config.toml
n_head = 10
n_kv_head = 10
norm_place = "pre"
positions = "alibi"
attn_scale = 0.125
init_std_qkv = 0.0195
init_std_o = 0.00459
optimizer = "muon_variant"
lr = 0.00143
lr_mult_down = 2.0
seq_len = 1024
doc_mask = true
MLP neurons of a small language model. Each row is named by its layer, matrix (up: input weights) and neuron, and shows model dimensions 112-207. Each number is 128 + 24 x the weight over its row's rms, rounded and kept within 0 to 255. Numbers have three digits each.
After each neuron's rows, "fires in" lists the words (lower case) most often at its 100 highest values on Wikipedia text that the model never trained on; "fires on" lists the tokens most often at its 100 highest values on Wikipedia text that the model never trained on.

L4.up2072:101141099151102130133115157126131142115139113141159143152143151140115125133114120112140138142171112108115102138091122163128140125145117131132107138135147142101166107187108098082118145125138160133130133108153096128123154109067129144107152121132110096126153098147174134106111088103134105117
fires in: "1", "a", "3", "4", "0", "2"
fires on: "1", "3", "4", " A", "2", "0"

L4.up504:155144124153137108102122156120088169147187154161087123117111135125084158156163111134150131119171118133171085160110148141156134161115123154153123112145146124131156170097178100142133163167177101105110159114128133170125176136104115109155150096108120145119125110121099120142127095077131140162
fires in: "an", "and", "to"
fires on: " an", " and", " to", " An"

L4.up2203:150105129135135121130120132138124150138122167163170089136097149150125085134171127166112160150141120155138133133142123128108102122182163150133141084101111115130145121123085142157122112108107107164148127146121129177107137161139071109127139124147135074139149137150171106130139106097093149137
fires in: "june", "february", "november", "december", "september", "january"
fires on: " June", " February", " November", " December", " September", " January"

L4.up2174:147119158159141114101117121122160137110122158130154092152141146140137129130100118103123082115157134110104053151122134108112114145125126114101117103088111122121093161152146101102104138156146121125136116178119123109145146104111128097158140135115098118150151141112118127104140093101118103075
fires in: "from", "of", "to", "on"
fires on: " from", " of", " to", " on"

L4.up1836:138160127096101086141163174118111148110152148149114164112137141130137120112135159106114166092138129128098118141145171149114155112156138148108129157102116107102096107100086123135156198169134122094113128107081099161112112092115137129137145113154142136152113094111148101076114162118161116123
fires in: "had", "june", "not", "august", "having", "july"
fires on: " had", " June", " not", " having", " July", " August"

L4.up1279:109132154160168107112141143117108127165069139110147147141153107126084138119122122125114115110104152104123132172137114156136147138136135156141127154133133116105124131102126128107095098097101154106151098132092146132137133122153106143141144105133094103128128084149142149113177098132125109103
fires in: "is", "as", "was", "be", "been", "became"
fires on: " is", " as", "h", " was", " be", "1"

L4.up2421:106134179108114130129088065105092148103117130111134110137144151148150097158165163093138101081136148137123149140092092126140133140147147067062111128129065117097176108144109107087138106133127188080149140090122144096109104108130104165139121130121156159112136115122162114129141086111144144124
fires in: "october", "july", "august", "november", "september", "february"
fires on: " October", " July", " August", " September", " November", " February"

L4.up1505:102122119118096137171156095093166090157138126116145129100176144129061116159130103121108161133131154137100133099122148142125164167122126095111120115116151153152167125125126181134150138125162164131153136115135134134168146148129102128121095119125123147091174132144121127129144180118138055152
fires in: "women", "o", "l", "men", "didn"
fires on: " O", " L", " Women", " Men", " l", " d"

L4.up1176:118121112146123148109121120120105164100138133089121117121159133086158131146128107106172157160143096120109137147100095124144120114109150128131125111146093097121154155142088148108108094161110104113124134144112159146158107123137140134160158128101135151144104118097111128129117139156091187094
fires in: "an", "decides", "decided"
fires on: " an", " decides", " decided"

L4.up126:101128063125091119086149106132146131115115128108140159125130105144105116124130062129134164089123133116165144127109127178147154127121099102129139162142097080104129119111170145128134127119128129138128116140143104106146159132164074157124104144092165107097158155137109148111137125117093142086
fires in: "which", "of", "that", "they", "who"
fires on: " which", " of", " that", " who"

L4.up1092:160147110105132132125155161182148097115143117161134153094078132113130078121152093140113099143112110164136142134156094106117140112089137149098118085117104110118143167108106100089160154158137169127131128075093170112072100126140096132180152151116114162126153106167123165153157098150134145117
fires in: "in", "of", "up", "entered", "into", "to"
fires on: " in", " of", " up", " entered", " into", " to"

L4.up1729:111163137142076134117065157160111159092136130111086165102131136154086111119128115099085147161160092096124109166173136114137166137136154093120144135131078123132148171122158115108134143140122159160131091180149135128153102122108167123120103109161186136135129142135094115100138126156113149099
fires in: "as"
fires on: " as", " As"

L4.up539:109151110136151126110133111103133138148164148118125108140128168150126124171134140119175110110196124099120124125134110124124134115139144167146154151104147082117149132127103143137103150137118142114124138113128134124120136132158139106162132116137119146137099103150105095129111134110089128151
fires in: "march", "september", "november", "october", "february", "april"
fires on: " March", " September", " November", " October", " April"

L4.up2213:105140172108110097134114095146138151145084125121092141113083119113176131152136108073103136125145141111106148177135182141123100136131125126120109126119128148107097127103158168152128099109147141120163131087146109151086162076155079094128130138116132126089129104157110098117128106127109136073
fires in: "0", "system", "guitars", "guitar", "keyboards", "bass"
fires on: "0", " system", " guitars", " guitar", " keyboards", " bass"

L4.up1924:131157161099110111109161114108147148134133138127153159130117082112089187151094129132127099139119146111118134151173165115149173114128129128159153132070139098127145170117134084088133103130188121137085140117136112124107095131097127103124162154136180127123115132151128133116124127105150160127
fires in: "in", "from", "of"
fires on: " in", " In", "In", " from", " of"

L4.up598:112120121117129152120126106085094128119114149114116120169164194167086130099121129115118093122097138131112092134063121105103145141183124165123156104161138095112148121165081118093105118152095112136177134130105147122095148108129123151135151111121147107195134130152089142167114159137104143101
fires in: "as", "under"
fires on: " as", " As", "As", "as"

L4.up1865:177121133149130114187145115131120099132136101107148174146147174174113127125126078166073088122144112122188122140105171160114130108159140171124140127129127141139117103140135053147158132111127191133152130120106166142098117142119083108142146140079150129143121125114138117091128116135151132147
fires in: "2008", "2006", "2007", "2009", "2005", "2002"
fires on: "0"

L4.up2222:120123118137102088136142129163130138116092129133144175120139142125090152112183124145153127104102110152150101113093101170131145112141099113117128083128154135122120147119152134116126110123174146133074101182115115119160132141162135113154140156135141137115091141122126119085127107104115063125
fires in: "from", "a", "to", "of", "be"
fires on: " from", " a", " to", " of"

L4.up2395:122126144159146156126116115128131164146131128099092058110132122113144135103119142124115135165131134130114110121098161110141173176121098103108122159134109101136170099128144105107134087150146110113082134085095108133109102070132122164073103151106123120134170086104123084115135123126131145146
fires in: "as", "for", "called", "after", "like", "with"
fires on: " as", " for", " called", " after", " like", " with"

L4.up2214:131103148095135127124167153170132125128164109133173117119116137139151109123117164099155094127158118167109163128126153161100146095122158156121095136127134171138138176117113175114158121118109189140120186080147137118129118114080163127130066135141138140167150102088131153165116152091107092156
fires in: "0"
fires on: "0"

L4.up1443:136116118132161119097127128109108148137090127113085108143141088161149150136160143124151160115126135123118113156132159197120148153142101139106117135091136110122127140103115135119149139159145132131139119131157113080136179145142114133143116111135132158138154124116144125104132126144113139137
fires in: "was", "is", "were", "can", "are"
fires on: " was", " is", " were", " can", " are"

L4.up361:133108133109129124093122124135113189111112112102139124137131150097148095110161109142098170140137128103162110122175174140109139076106098115158148184158145134113130157131114131076098108152137152121164146168085142159123106153112122136139148110135091097112125113139141133122164143138147135128
fires in: "on", "along"
fires on: " on", " along"

L4.up14:155125116114134139131123096107120119107137141134132163119144123113098143163100118125142151147153106139157119148103159101174127120179116174161104169152111111118150156114091153097128149109135122111107105114132150129129110148112132091113161149154101130113143169143174103156105178116167148136
fires in: "in", "until", "5", "31"
fires on: " in", "1", "5", "In", " until"

L4.up1474:153116108129137094119111106118109125117100144105158156136146108129173108118167101104139129127153203100181091149082155117121136106125116180114141144123133086103126114123146162123116106170136071140138130176105115176140124138125143109116099146133109134149154078088173145121140125111136102178
fires in: "in", "on", "to", "by"
fires on: " in", "In", " on", " In", " to", " by"

L4.up1948:128173084113124084138136105123116133137144129135111121114171098166106123168123148106127098125118163110081132103115096103077161108172145131130150129159120085139122137096124172114122145142123165086063152122148115145078186115094152118111151146130134113120092159119147107120135152090151111120
fires in: "6", "5", "4", "8", "7", "in"
fires on: "6", "5", "4", "7", "8", " in"